python train.py --n_kv_head=4 --head_dim=64 --qk_norm=false --bias="all" --init_std_down=0.00344 --optimizer="adamw" --lr=0.000498 --weight_decay=0.53 --lr_head=0.0115 --warmup_steps=278 --schedule="wsd" --decay_shape="linear" --seq_len=384 --doc_mask=true
MLP neurons of a small language model. Each row is named by its layer, matrix (up: input weights) and neuron, and shows model dimensions 48-111. Each number is 50 + 12 x the weight over its row's rms, rounded and kept within 0 to 99.
Before each neuron's rows, "fires after" lists the tokens most often just before its 100 highest values on Wikipedia text that the model never trained on; "fires on" lists the tokens most often at its 100 highest values on Wikipedia text that the model never trained on. A number after a token or word is its count.

fires after: " Ma" 22, " ma" 12, "ma" 11, " Ru" 6, " Pa" 6
fires on: "t" 28, "n" 15, "in" 13, "o" 12, "s" 10, "ster" 6
L7.up425:31 55 49 62 59 46 62 45 58 61 53 45 41 56 26 74 77 61 49 48 51 44 58 67 34 51 48 67 56 76 75 68 45 55 55 61 59 57 60 73 56 44 56 48 44 33 43 53 46 47 60 49 66 52 49 37 56 42 51 65 61 49 08 38

fires after: "\n" 45, "." 12
fires on: "\n" 56, "/" 11, "–1" 8, " Mar" 7
L5.up608:58 41 36 27 35 35 62 68 44 76 54 50 59 45 57 57 71 35 36 50 33 46 44 46 48 41 47 57 62 63 48 18 46 46 75 49 66 43 56 48 49 73 61 36 58 51 46 45 52 55 50 55 34 66 33 83 46 42 39 45 53 64 63 57

fires after: "qua" 18, "tro" 12, "vo" 7, " 1" 7, " 2" 7, " st" 7
fires on: "d" 18, "op" 12, "ice" 8, "el" 8, "ing" 5, "tor" 5
L5.up328:39 37 45 49 56 37 63 57 46 79 62 48 37 46 35 38 53 33 64 54 27 21 44 44 65 54 43 56 61 57 63 36 52 55 48 71 65 34 50 46 49 75 53 50 47 39 54 48 50 71 37 55 53 58 57 54 86 54 25 39 50 45 39 65

fires after: "\n" 34, " B" 9, "O" 9, " M" 6, "D" 4, " Qu" 4
fires on: "\n" 33, "al" 14, "ed" 10, "th" 7, "s" 5
L6.up822:62 57 50 80 54 56 55 46 54 53 52 50 46 48 60 45 42 49 53 79 57 55 70 55 50 46 43 57 49 61 41 47 62 45 53 61 35 59 74 50 59 39 56 40 45 44 46 40 52 59 73 35 54 36 32 54 56 34 34 59 38 31 57 41

fires after: "li" 23, " re" 12, "co" 8, " Re" 5, " De" 5
fires on: "g" 59, "al" 5, "que" 4, " final" 4
L4.up166:83 36 50 51 50 64 59 13 38 31 57 62 50 50 50 47 71 43 71 52 50 66 44 26 37 73 55 45 44 49 11 58 40 48 48 49 46 53 54 62 57 51 58 65 34 50 57 47 55 60 53 47 60 57 68 58 46 37 52 42 42 80 47 39

fires after: "\n" 74
fires on: "-" 28, "|" 25, "===" 10, " |" 9, "y" 8
L4.up187:45 39 53 46 40 50 50 41 58 59 59 53 41 51 66 62 63 55 57 50 55 60 67 63 34 50 51 57 33 41 50 62 57 43 74 57 72 51 59 56 57 35 52 42 25 48 38 36 68 57 54 42 59 42 58 69 60 56 54 63 50 79 37 57

fires after: " the" 47, "-" 8, " |" 8, " in" 6, "," 5, " of" 5
fires on: " C" 61, " M" 15, " D" 10, " North" 6
L3.up346:45 38 47 47 48 55 32 48 44 51 68 47 38 56 58 47 59 44 45 72 43 61 63 43 59 59 58 37 43 33 38 34 60 55 56 47 39 45 32 52 42 44 67 67 54 68 45 34 61 50 64 41 56 65 40 54 41 37 53 67 53 48 60 62

fires after: " (" 36, " " 21, " |" 5
fires on: "20" 30, "al" 18, "'" 13, "or" 5, "/" 4
L4.up237:41 45 45 66 29 23 43 59 60 69 37 36 52 51 53 54 54 55 41 56 53 51 42 51 39 50 41 76 54 62 52 53 24 44 52 54 42 71 38 45 68 64 49 56 62 61 33 47 49 21 61 51 57 59 34 39 57 53 66 36 39 58 58 52

fires after: " S" 34, "S" 14, " " 10, " con" 9, "s" 7, " as" 6
fires on: "wi" 13, "qua" 13, "lic" 11, "fe" 8, "ult" 6
L3.up165:60 70 65 62 21 54 24 40 81 25 54 56 44 13 55 33 47 61 54 59 49 24 38 32 60 63 61 50 58 48 40 43 47 45 44 23 61 38 47 54 38 44 59 43 51 42 50 29 53 62 45 46 41 37 50 50 56 62 53 49 49 56 65 60

fires after: "w" 19, "ow" 9, "B" 8, " qu" 6, "W" 6, " wh" 5
fires on: "n" 38, "al" 13, "or" 11, "ri" 8, "vi" 5, " " 5
L5.up774:64 54 65 67 29 48 64 31 63 75 61 54 53 25 59 43 52 49 70 62 43 55 57 56 39 36 46 54 59 33 47 28 50 39 43 63 44 61 34 43 61 53 55 54 41 55 63 56 38 60 55 70 43 47 44 58 66 54 48 59 42 43 29 68

fires after: " " 29, " b" 13, " La" 10, " de" 7, " d" 4, " c" 4
fires on: "ro" 48, "b" 18, "'" 10, "lo" 6, "m" 4, "ing" 4
L4.up253:48 50 46 51 52 53 43 57 51 72 47 40 32 63 29 48 36 62 43 42 36 48 50 35 42 58 26 57 46 71 43 37 33 43 52 53 47 46 44 54 59 37 67 69 57 41 35 25 46 60 38 68 73 64 35 72 94 67 58 32 18 38 49 42

fires after: " G" 28, " D" 9, " K" 6, " M" 5, "M" 5
fires on: "." 22, "P" 15, "T" 11, "C" 7, "B" 6, "F" 6
L4.up578:60 58 42 49 64 29 57 44 44 61 60 59 40 38 38 44 63 58 32 47 46 53 67 55 52 42 35 66 42 62 37 87 47 52 50 52 35 42 46 19 42 54 53 49 38 29 42 52 52 60 45 51 46 74 32 46 59 54 53 56 45 58 41 58

fires after: " |" 46, "\n" 21, " the" 6, " " 5
fires on: "\n" 29, "y" 12, "|" 10, "==" 7, "Release" 4, "===" 4
L3.up784:36 49 40 45 45 47 57 57 55 45 54 51 34 50 52 57 45 71 53 81 46 56 62 63 30 62 46 50 40 57 53 45 34 52 59 54 47 41 49 53 49 53 64 56 20 38 28 43 56 42 67 45 75 46 50 61 71 46 45 63 25 63 42 67

fires after: " |" 50, " $" 17, " (" 6, " /" 4
fires on: " 1" 58, " (1" 10, "2" 9, "3" 7, "1" 6
L7.up428:41 61 37 46 40 51 45 49 36 43 59 42 55 31 38 54 60 55 40 62 67 65 53 49 45 51 34 59 70 78 55 38 52 44 66 52 62 31 43 58 61 58 63 70 33 51 46 69 16 53 72 54 57 72 43 66 62 44 61 54 56 60 55 47

fires after: " fa" 20, " lo" 14, " re" 7, "ec" 6, "lu" 5
fires on: "il" 10, "ir" 9, "d" 9, "ut" 8, "st" 7, " lo" 7
L5.up783:49 43 38 69 56 43 61 58 39 60 46 40 66 35 39 31 65 40 64 54 54 46 47 57 76 65 47 50 57 64 51 55 41 67 52 39 52 50 59 52 39 43 68 45 58 61 68 47 52 58 56 50 22 50 13 55 23 32 48 25 68 50 50 55

fires after: " the" 25, " " 20, "k" 5, " C" 4
fires on: "n" 33, "m" 8, "%" 8, "k" 7, " km" 5, "and" 4
L7.up655:48 48 54 55 69 47 38 35 44 55 44 70 39 52 49 61 58 63 57 64 32 46 67 29 58 67 48 52 38 57 39 68 40 41 54 63 43 43 39 33 31 39 71 62 51 76 45 46 47 59 42 62 54 62 45 40 65 39 43 78 49 61 36 55

fires after: " (" 28, " Al" 17, " " 10, " J" 9, "A" 4
fires on: "R" 27, "v" 14, "b" 11, "o" 6, "er" 5, "ell" 5
L5.up581:41 64 57 50 28 35 54 47 59 39 37 53 32 27 65 45 48 43 54 74 46 68 59 54 34 40 44 35 55 48 40 36 31 53 71 45 46 73 84 65 60 61 60 56 45 55 28 39 71 33 53 46 38 52 40 61 51 65 83 53 52 52 48 48

fires after: " c" 14, " de" 14, " C" 13, " po" 7, " Co" 4, " the" 4
fires on: "li" 37, "le" 20, "t" 15, " mo" 8, "ult" 7, " no" 7
L3.up424:57 78 44 40 33 46 62 43 39 42 57 30 36 51 34 46 57 56 45 42 44 26 62 37 41 50 71 22 37 42 41 48 58 54 46 64 55 43 64 46 35 61 54 54 68 38 47 27 65 45 69 42 58 72 52 47 69 61 24 62 54 79 55 48

fires after: " |" 32, " —" 10, ";" 9, " " 9
fires on: " |" 33, " 4" 8, " —" 7, " 1" 5, " imp" 5
L5.up701:29 60 46 45 53 61 53 47 52 45 44 75 56 33 41 60 40 39 71 44 51 47 34 55 62 51 64 44 53 64 49 37 67 70 53 69 47 50 37 56 41 67 54 37 50 47 36 29 56 59 47 47 58 57 48 55 45 25 33 52 54 43 48 47

fires after: " " 41, "go" 13, "ha" 4
fires on: "gra" 17, "ver" 16, " War" 10, "val" 8, "vol" 7, " war" 6
L4.up769:35 51 57 59 51 43 54 51 29 68 46 55 54 41 38 59 65 53 67 54 37 34 51 42 43 63 39 33 51 51 34 36 53 66 46 36 64 62 58 45 26 34 61 49 34 51 27 59 80 35 56 45 63 57 53 39 58 38 41 27 43 55 40 47

fires after: "." 85, "\n" 6
fires on: " The" 89, " the" 6, "The" 5
L5.up714:69 55 47 48 56 49 49 25 52 64 51 55 55 61 55 53 61 52 55 58 38 39 56 39 56 30 49 62 58 44 53 37 59 48 43 73 45 45 35 60 34 48 50 57 63 36 43 60 50 69 46 36 68 44 40 59 64 45 41 53 48 56 32 45

fires after: "," 21, " to" 12, " of" 9, "ed" 7, " in" 5, " the" 4
fires on: " c" 38, " for" 18, " or" 14, " Pri" 5, " on" 5
L5.up338:42 46 50 62 37 42 59 47 37 41 50 67 43 50 58 49 66 50 58 74 51 61 77 34 58 53 44 37 46 48 31 36 65 34 54 50 58 60 58 64 69 61 54 52 41 67 47 32 56 64 60 48 59 36 27 66 39 50 54 42 65 66 27 71

fires after: " " 36, " d" 11, " re" 8, "l" 4, " be" 4
fires on: "ba" 31, "ce" 21, "ance" 8, "ish" 7, "ha" 7, "ge" 6
L3.up159:63 66 58 72 43 50 56 35 36 47 57 55 69 49 65 42 46 50 53 23 28 54 62 58 49 50 44 56 48 63 43 44 47 43 67 58 62 30 45 83 51 50 58 45 57 46 32 47 58 61 47 52 69 51 56 63 61 60 58 48 51 65 51 45

fires after: " " 32, "s" 13, " con" 6, " Me" 6, " Con" 5, "S" 5
fires on: "sh" 22, "ban" 16, "fe" 9, "wa" 9, " such" 8
L3.up167:38 68 55 47 44 55 50 45 66 27 49 68 58 46 54 61 57 55 52 44 42 37 47 37 56 56 44 51 50 43 57 64 58 45 52 45 61 52 56 78 35 44 57 59 45 55 62 62 50 41 65 43 50 37 49 54 49 72 42 43 47 39 66 49

fires after: " " 53, "/" 6, " f" 6, "T" 4
fires on: "gu" 22, "a" 17, "man" 14, "bor" 8, "un" 8, "p" 7
L3.up32:48 21 42 44 37 57 50 44 61 72 63 45 52 44 50 40 54 47 44 54 64 45 41 63 49 51 47 41 48 61 37 48 27 48 35 48 83 63 53 62 49 61 54 45 47 55 42 23 39 45 58 20 68 29 47 65 58 52 71 79 62 53 56 56

fires after: "an" 15, " Ar" 15, " Ma" 8, " Man" 6, " Mor" 5, "a" 5
fires on: "ch" 21, "k" 13, "ide" 7, "ue" 7, "se" 6, "vi" 5
L4.up554:65 56 53 56 51 32 55 56 58 51 69 49 52 34 61 57 47 64 43 54 65 52 51 64 54 29 51 49 38 75 47 58 21 36 31 67 49 31 52 24 47 39 49 35 58 53 25 47 57 58 61 32 43 40 44 34 46 32 39 63 62 46 59 54

fires after: " f" 24, " F" 16, "re" 14, "f" 12, "ri" 6
fires on: "end" 20, "ight" 19, "i" 13, "e" 11, "le" 8, "ing" 6
L4.up840:63 61 35 56 60 44 42 47 62 61 52 50 30 37 37 41 55 64 47 43 49 44 34 53 46 62 39 42 58 49 39 41 44 58 58 54 53 56 49 48 59 75 64 50 55 47 40 35 42 75 33 47 59 43 57 63 49 59 42 41 27 64 45 32

fires after: "s" 21, "li" 20, " I" 10, " re" 10, " E" 4, "co" 4
fires on: "g" 41, "la" 15, "ra" 7, "o" 7, "-" 6, "our" 5
L5.up428:57 41 47 65 42 47 42 29 27 65 41 42 51 48 50 44 60 58 76 70 67 47 57 44 41 66 58 65 47 48 46 61 48 36 37 55 80 49 41 49 67 47 57 71 38 71 58 26 64 67 53 48 68 49 59 59 60 55 43 56 40 59 26 60

fires after: "s" 24, "en" 21, " a" 13, "n" 4
fires on: "p" 45, "ri" 14, "ant" 5, "er" 4
L7.up171:51 44 53 58 44 58 71 55 73 40 45 35 39 32 45 59 56 41 57 71 40 44 48 50 61 43 52 33 59 48 49 34 49 43 74 45 49 69 60 65 48 30 57 73 45 56 46 47 65 48 43 47 51 63 32 60 41 39 56 34 48 81 49 42

fires after: " Ra" 24, "ra" 22, " O" 16, "O" 9, "o" 5, " Ad" 5
fires on: "il" 43, "ri" 17, "s" 16, "l" 9, "li" 5
L5.up791:52 69 51 59 42 48 55 46 71 58 46 51 41 21 68 40 35 47 57 65 54 50 57 54 48 50 39 43 66 47 38 22 41 39 50 65 46 85 71 62 51 52 54 55 52 34 42 32 46 58 58 65 54 46 51 52 46 51 56 31 31 50 54 63

fires after: "er" 27, "n" 10, "re" 10, "ver" 8, "l" 8, "par" 7
fires on: "k" 15, "al" 9, "d" 8, "t" 7, "ba" 7, "ar" 6
L6.up81:46 65 61 52 43 23 36 42 36 40 50 43 55 49 53 60 49 32 47 42 31 23 42 48 40 57 46 69 56 56 46 26 41 42 46 74 51 58 37 47 33 52 59 44 38 49 47 42 82 50 57 37 49 63 56 77 60 44 36 54 51 48 43 60

fires after: "\n" 35, " J" 6, " H" 5, " Da" 4, " |" 4, " D" 4
fires on: "\n" 27, "===" 8, " Ro" 8, "an" 7, "im" 5
L7.up346:39 59 41 52 41 41 56 64 65 62 54 50 41 65 60 47 56 37 45 38 34 41 70 32 41 47 36 57 57 40 51 54 46 49 61 58 66 38 69 50 45 54 61 29 41 52 28 41 75 39 56 45 51 66 47 51 64 28 37 51 35 66 49 76

fires after: " " 31, "-" 9, " \"" 8, " the" 6, " (" 6, " |" 5
fires on: " no" 14, "mo" 10, "gra" 10, " No" 9, "ve" 6, " La" 5
L7.up821:36 51 56 47 26 56 41 58 63 73 46 46 52 53 42 55 65 77 59 46 46 54 30 38 58 48 21 78 65 66 69 47 35 53 72 64 64 38 54 55 32 52 54 51 64 44 41 57 45 57 48 35 49 33 50 52 50 39 73 25 48 56 31 53

fires after: " O" 33, " I" 11, " U" 7, " Wa" 7, " E" 4, "wa" 4
fires on: "ter" 15, "ly" 12, "g" 9, "hi" 8, "la" 6
L6.up211:40 51 59 25 53 58 43 57 62 66 75 55 50 42 65 57 58 41 72 43 49 47 52 43 36 68 43 35 50 50 49 35 38 68 35 64 66 40 58 49 17 50 54 34 52 47 46 22 39 75 47 20 57 59 68 47 75 53 18 78 47 41 41 58

fires after: "\n" 28, "|" 7, " to" 7, "y" 6, "ge" 6, "e" 5
fires on: "|" 23, "l" 10, "th" 7, "hi" 7, "–20" 5, " 19" 5
L7.up287:65 56 41 57 27 49 40 40 65 34 51 45 49 54 40 61 64 41 44 88 43 63 77 56 50 59 42 56 47 69 51 51 64 61 32 82 58 49 56 54 52 29 49 63 42 39 51 39 67 38 47 55 42 49 45 38 51 36 42 39 43 38 62 42

fires after: "s" 42, "al" 8, "n" 6
fires on: "p" 15, "ed" 14, "ke" 9, " due" 7, " but" 7, " to" 7
L6.up331:52 37 52 70 51 59 45 48 71 41 43 68 68 40 39 51 43 27 77 48 31 50 43 45 58 50 50 58 50 54 29 40 51 45 56 50 56 56 47 47 38 32 54 74 42 51 49 67 57 37 38 65 72 48 62 55 60 48 35 33 47 69 50 57

fires after: "ne" 12, " O" 12, "ra" 11, "n" 11, "O" 8
fires on: "di" 14, "hi" 8, "u" 8, "ig" 7, "ri" 7, "et" 6
L6.up564:40 63 48 62 49 48 44 63 48 50 50 81 63 41 66 68 45 42 45 49 55 58 64 48 48 62 25 34 50 31 51 47 46 45 54 45 28 63 67 64 43 42 62 58 42 47 24 64 28 68 75 59 58 53 51 45 56 43 59 53 30 50 52 47

fires after: "c" 22, "ch" 12, " ex" 12, "m" 8
fires on: "re" 20, "." 16, "c" 12, "ce" 11, "an" 9, "as" 8
L6.up62:56 57 53 37 57 51 40 31 46 30 35 39 56 40 51 44 69 48 64 50 52 45 66 51 69 52 39 50 40 47 32 33 69 50 62 59 27 33 38 69 72 38 53 31 36 37 66 40 67 56 49 59 46 57 20 52 61 28 46 43 42 57 51 49

fires after: " st" 21, "qua" 12, " p" 11, " St" 10, "re" 7, " Pla" 5
fires on: "and" 25, "d" 12, "n" 9, "nd" 8, "ep" 6, "y" 6
L4.up809:50 54 56 48 56 47 60 48 29 52 66 64 22 39 30 45 66 56 45 44 63 59 45 49 45 67 52 78 39 60 37 42 60 55 32 57 54 48 61 56 43 79 62 29 35 54 62 49 55 35 69 55 69 68 51 50 69 66 58 59 62 56 43 56

fires after: "S" 16, "T" 14, "N" 9, "n" 9, "w" 6, " W" 5
fires on: "et" 28, "at" 9, "hi" 8, "e" 8
L4.up495:74 48 32 30 31 51 55 36 47 34 49 59 49 50 57 38 53 70 49 37 57 48 71 54 50 35 41 66 56 55 46 41 24 45 68 43 71 51 42 50 55 45 51 45 48 58 43 42 62 63 31 52 37 41 74 55 52 52 50 59 42 49 59 39

fires after: " E" 26, " M" 14, " C" 7, "E" 6, " po" 6
fires on: "in" 37, "ar" 15, "and" 7, " of" 6, "pi" 6, "li" 6
L4.up139:51 34 41 37 38 63 69 46 72 59 46 53 28 69 30 38 47 47 56 62 66 40 56 50 57 53 31 33 36 65 47 50 36 43 47 59 43 39 56 81 61 53 54 57 57 26 67 31 46 47 85 52 64 58 52 13 80 63 62 54 39 56 60 59

fires after: "re" 17, " be" 15, " we" 10, "e" 9, " ch" 5, " Lo" 5
fires on: "ak" 25, "ap" 13, "ne" 11, "se" 7, "al" 6, "k" 5
L3.up411:63 73 56 35 47 72 45 54 46 61 38 71 57 46 42 55 66 36 43 50 31 49 46 40 49 70 38 47 50 58 38 62 53 54 32 59 64 38 58 53 72 49 72 43 57 57 30 41 48 51 65 75 43 65 36 51 76 64 44 55 44 56 53 40

fires after: " pro" 13, " O" 10, " mo" 9, " P" 7, " Mo" 6, " Bro" 6
fires on: "re" 40, "ce" 9, "b" 8, "ck" 6, "de" 4
L6.up306:82 57 62 48 45 58 62 52 31 61 59 32 41 44 48 43 49 57 44 42 64 51 44 55 68 43 46 45 51 59 45 69 55 52 55 50 45 41 42 46 53 41 60 41 43 26 46 46 57 72 79 67 48 53 54 58 55 45 54 49 60 75 49 50

fires after: " a" 32, " the" 20, " A" 12, "." 12, "-" 4
fires on: " B" 35, "c" 23, "g" 15, " G" 8, " C" 7, "k" 5
L6.up3:60 60 62 68 47 52 39 54 57 45 62 63 42 44 51 53 64 53 80 31 58 58 67 54 66 42 53 52 50 53 52 39 46 44 42 41 46 23 45 64 54 26 50 58 54 48 26 38 47 46 28 28 43 63 54 53 66 32 52 54 42 63 50 52

fires after: "\n" 45, "." 22
fires on: "\n" 65, " |" 26, "\"" 5
L6.up91:49 37 41 41 49 46 48 25 59 56 48 49 50 54 50 86 62 41 41 54 55 57 71 58 67 05 46 33 45 67 43 60 48 59 74 50 40 52 36 51 49 60 41 51 49 24 30 57 56 58 45 52 68 43 50 55 48 47 41 43 54 74 39 60

fires after: "-" 29, " f" 9, "|" 8, " 1" 4
fires on: "-" 38, "o" 9, "\n" 6, "/" 5, "ba" 4
L7.up639:60 67 45 51 43 41 51 51 36 66 43 38 46 50 33 54 46 77 38 46 52 35 42 33 62 51 52 52 49 54 50 67 52 48 59 67 47 41 45 51 47 59 67 39 27 50 33 45 51 51 50 77 53 65 57 69 48 60 37 34 55 48 70 65

fires after: " " 69, " g" 6, " (" 6, "/" 5
fires on: "ab" 17, "y" 15, "o" 13, "a" 9
L3.up387:54 26 32 46 48 61 49 53 75 60 58 65 43 42 55 58 73 68 49 40 64 33 54 32 58 48 23 39 45 53 38 34 41 42 61 46 78 47 57 57 57 55 60 37 45 53 62 43 50 41 46 30 63 51 48 48 57 46 62 52 70 55 52 60

fires after: " work" 23, "re" 9, "il" 7, "%" 7, " W" 5
fires on: "d" 22, "ed" 17, "y" 15, " |" 9, "n" 8, "s" 8
L5.up269:59 69 50 58 45 38 53 33 16 59 39 48 50 26 45 48 51 66 43 45 58 38 48 58 57 45 40 66 53 67 31 62 50 66 47 58 41 48 52 45 49 57 55 34 45 55 36 38 47 64 52 46 51 50 67 37 78 38 71 90 59 76 41 63

fires after: " d" 40, " La" 14, " Ju" 9, " mo" 6, " f" 6, " la" 5
fires on: "r" 15, "t" 13, "d" 10, "ance" 10, "'" 9, "li" 8
L6.up856:40 58 50 60 44 35 44 38 43 71 57 56 69 65 51 42 45 42 73 57 31 50 63 59 50 46 39 50 65 70 46 21 39 40 54 63 24 56 52 40 55 43 56 56 69 17 62 59 30 57 60 53 42 64 52 63 44 54 42 63 32 48 60 53

fires after: " " 54, " f" 17, " d" 5, " re" 5, "leg" 5
fires on: "n" 32, "al" 17, "lic" 7, "ra" 6, "min" 6
L3.up257:38 48 58 59 48 62 68 30 59 57 26 38 47 60 70 44 38 42 54 42 50 45 35 50 52 56 30 52 60 47 47 45 41 68 47 34 41 67 32 57 49 40 63 53 38 59 45 57 46 50 65 64 53 49 33 44 45 39 57 46 60 51 44 64

fires after: " |" 31, "%" 10, "s" 8, "and" 8, "es" 7, "." 7
fires on: " |" 39, "\n" 18, " " 13, "id" 8, " of" 4
L5.up381:31 46 15 36 58 51 57 59 35 64 66 48 73 39 40 61 67 41 68 50 44 56 57 61 39 31 42 59 55 57 44 72 62 60 62 62 48 36 63 51 55 61 50 36 58 47 54 45 63 43 30 43 55 65 29 61 82 25 34 49 51 40 35 74

fires after: " bo" 19, "la" 10, " g" 9, " b" 9, "g" 7, "gre" 7
fires on: "n" 23, "y" 13, "in" 11, "en" 9, "un" 8, "g" 7
L5.up106:49 62 40 46 41 48 47 58 38 65 59 45 60 62 28 57 62 41 60 39 50 48 47 43 80 49 41 45 61 46 53 64 65 50 47 55 54 69 44 39 68 58 57 36 46 41 68 44 55 43 52 49 29 34 49 46 49 56 51 40 61 35 44 47

fires after: "ur" 14, "re" 11, "par" 9, "mp" 8, "ed" 7, "ve" 7
fires on: "er" 18, "est" 10, "at" 9, "op" 9, "ent" 8, "st" 6
L6.up497:54 45 33 46 30 21 48 35 69 63 53 59 63 47 64 55 64 42 68 37 35 46 72 68 59 46 46 73 46 24 55 52 46 51 54 55 29 49 44 46 55 56 55 21 38 41 65 44 44 62 43 48 63 42 39 54 56 41 39 80 56 55 25 47

fires after: " f" 26, " d" 9, " F" 7, " Ju" 6, "f" 5, "F" 4
fires on: "ri" 36, "il" 15, " di" 14, "und" 11, "li" 11, " Li" 6
L7.up265:48 58 51 53 29 39 39 31 53 48 31 44 62 43 67 40 55 29 55 43 50 29 50 47 33 40 46 29 68 54 34 38 49 54 54 64 27 46 61 43 48 51 56 49 47 41 49 61 45 67 50 36 49 41 65 80 34 43 34 55 54 74 50 49

fires after: " V" 15, " M" 11, "M" 10, " F" 9, " K" 6
fires on: "." 34, "ed" 15, "a" 15, "ia" 11, "e" 8, "ev" 5
L4.up555:45 52 27 54 65 13 55 36 37 53 65 29 31 34 33 50 58 62 52 60 34 64 84 41 53 43 47 58 47 52 47 44 45 32 64 53 49 34 24 53 36 50 62 74 39 41 48 53 51 54 54 56 60 47 41 46 47 37 57 50 66 66 59 53

fires after: " San" 17, "an" 15, " Man" 7, "man" 6, "ja" 5
fires on: "z" 18, "ti" 8, "do" 8, "u" 7, "ta" 6, "ni" 4
L6.up99:55 46 72 62 46 39 34 45 60 33 47 63 73 38 71 37 54 53 31 56 45 55 38 47 53 49 23 33 71 65 54 23 35 47 62 31 33 34 39 60 35 38 60 27 53 49 54 52 34 39 40 60 48 43 51 82 56 58 68 34 62 38 56 58

fires after: "\n" 26, "|" 17, " In" 11, " Du" 9, " W" 8, "In" 7
fires on: "|" 22, " 19" 17, "hen" 10, "ring" 9, " " 8, "cc" 6
L5.up767:59 63 49 60 47 41 41 26 52 39 56 44 40 44 53 59 65 40 69 90 44 54 75 38 44 47 41 55 54 63 47 61 54 66 49 51 51 51 51 39 54 61 56 50 19 41 34 47 52 58 60 47 58 42 49 62 48 63 43 72 36 44 60 57

fires after: "p" 24, "s" 16, "te" 11, " Te" 11, "y" 5, " me" 5
fires on: "it" 30, "ch" 23, "ach" 16, "mb" 9, "mo" 5
L4.up579:68 54 21 44 49 39 34 34 45 55 84 59 67 35 37 43 70 49 51 38 54 51 39 48 47 53 36 69 51 49 46 41 41 48 52 52 57 51 55 64 44 52 48 45 43 41 48 60 57 52 71 53 56 56 35 52 64 36 63 51 65 42 56 65

fires after: " b" 18, "ab" 14, " P" 10, "c" 9, " " 6
fires on: "l" 28, "ro" 16, "lo" 7, "ron" 5
L7.up73:39 47 29 64 53 71 50 59 54 68 51 47 33 48 54 57 43 59 62 53 44 40 43 46 46 84 39 82 38 53 45 44 43 46 62 42 58 61 52 56 54 19 64 57 50 51 34 49 57 65 46 39 63 54 34 60 70 66 38 37 60 31 22 30

fires after: "p" 26, "or" 6, "ra" 5, "pr" 5, "lo" 4, "g" 4
fires on: "ting" 16, "it" 16, "t" 7, "th" 7, "ning" 6, "et" 6
L6.up150:45 75 54 29 50 33 52 48 19 67 49 48 55 41 44 52 49 39 50 33 52 61 58 48 66 83 41 54 44 69 55 51 71 54 55 65 56 40 31 58 67 52 60 45 51 64 61 51 49 53 57 61 57 49 33 53 62 47 27 63 37 34 37 64

fires after: " di" 17, " F" 12, " f" 8, "fe" 7, "re" 7
fires on: "ed" 52, "el" 17, "al" 13, "un" 4
L6.up720:52 46 54 40 54 37 51 53 62 46 62 52 32 49 28 54 47 52 68 40 46 53 52 41 52 51 38 61 53 53 44 51 50 42 83 55 25 54 46 71 59 69 51 45 41 49 45 28 52 63 44 55 53 54 53 47 48 74 44 51 51 46 51 46

fires after: " C" 13, " J" 12, " H" 11, "H" 10, " N" 7
fires on: "and" 23, "e" 16, "um" 16, "em" 10, "en" 6, "g" 6
L3.up772:71 49 43 68 27 23 39 10 57 50 55 58 42 60 35 57 42 52 50 52 57 58 51 59 36 47 48 36 53 36 33 42 37 30 56 36 33 51 56 46 48 50 56 57 35 43 51 20 74 25 38 36 60 58 40 59 80 50 57 83 34 57 55 48

fires after: " bo" 35, " Bo" 15, "la" 8, " T" 6, " B" 5
fires on: "y" 31, "dy" 12, "om" 7, "d" 7, "g" 7, "ud" 6
L3.up837:35 42 04 56 54 62 48 65 38 67 63 56 51 59 41 52 65 50 63 40 56 51 55 43 99 49 55 50 41 66 56 67 41 60 48 55 71 47 43 21 31 55 59 15 39 44 34 43 64 50 69 39 47 63 48 44 74 56 49 62 45 75 42 64

fires after: " K" 28, " Ja" 10, "y" 10, " Ro" 8, "e" 5
fires on: "le" 19, "an" 13, "il" 12, "ing" 7, "n" 6, "ar" 5
L4.up821:59 64 42 48 45 47 52 49 66 52 56 48 40 30 69 44 64 49 52 42 72 75 58 64 40 47 30 42 47 52 49 60 60 49 68 68 55 52 84 36 44 45 53 52 37 49 35 42 46 40 39 60 41 39 66 44 62 73 75 34 24 72 66 52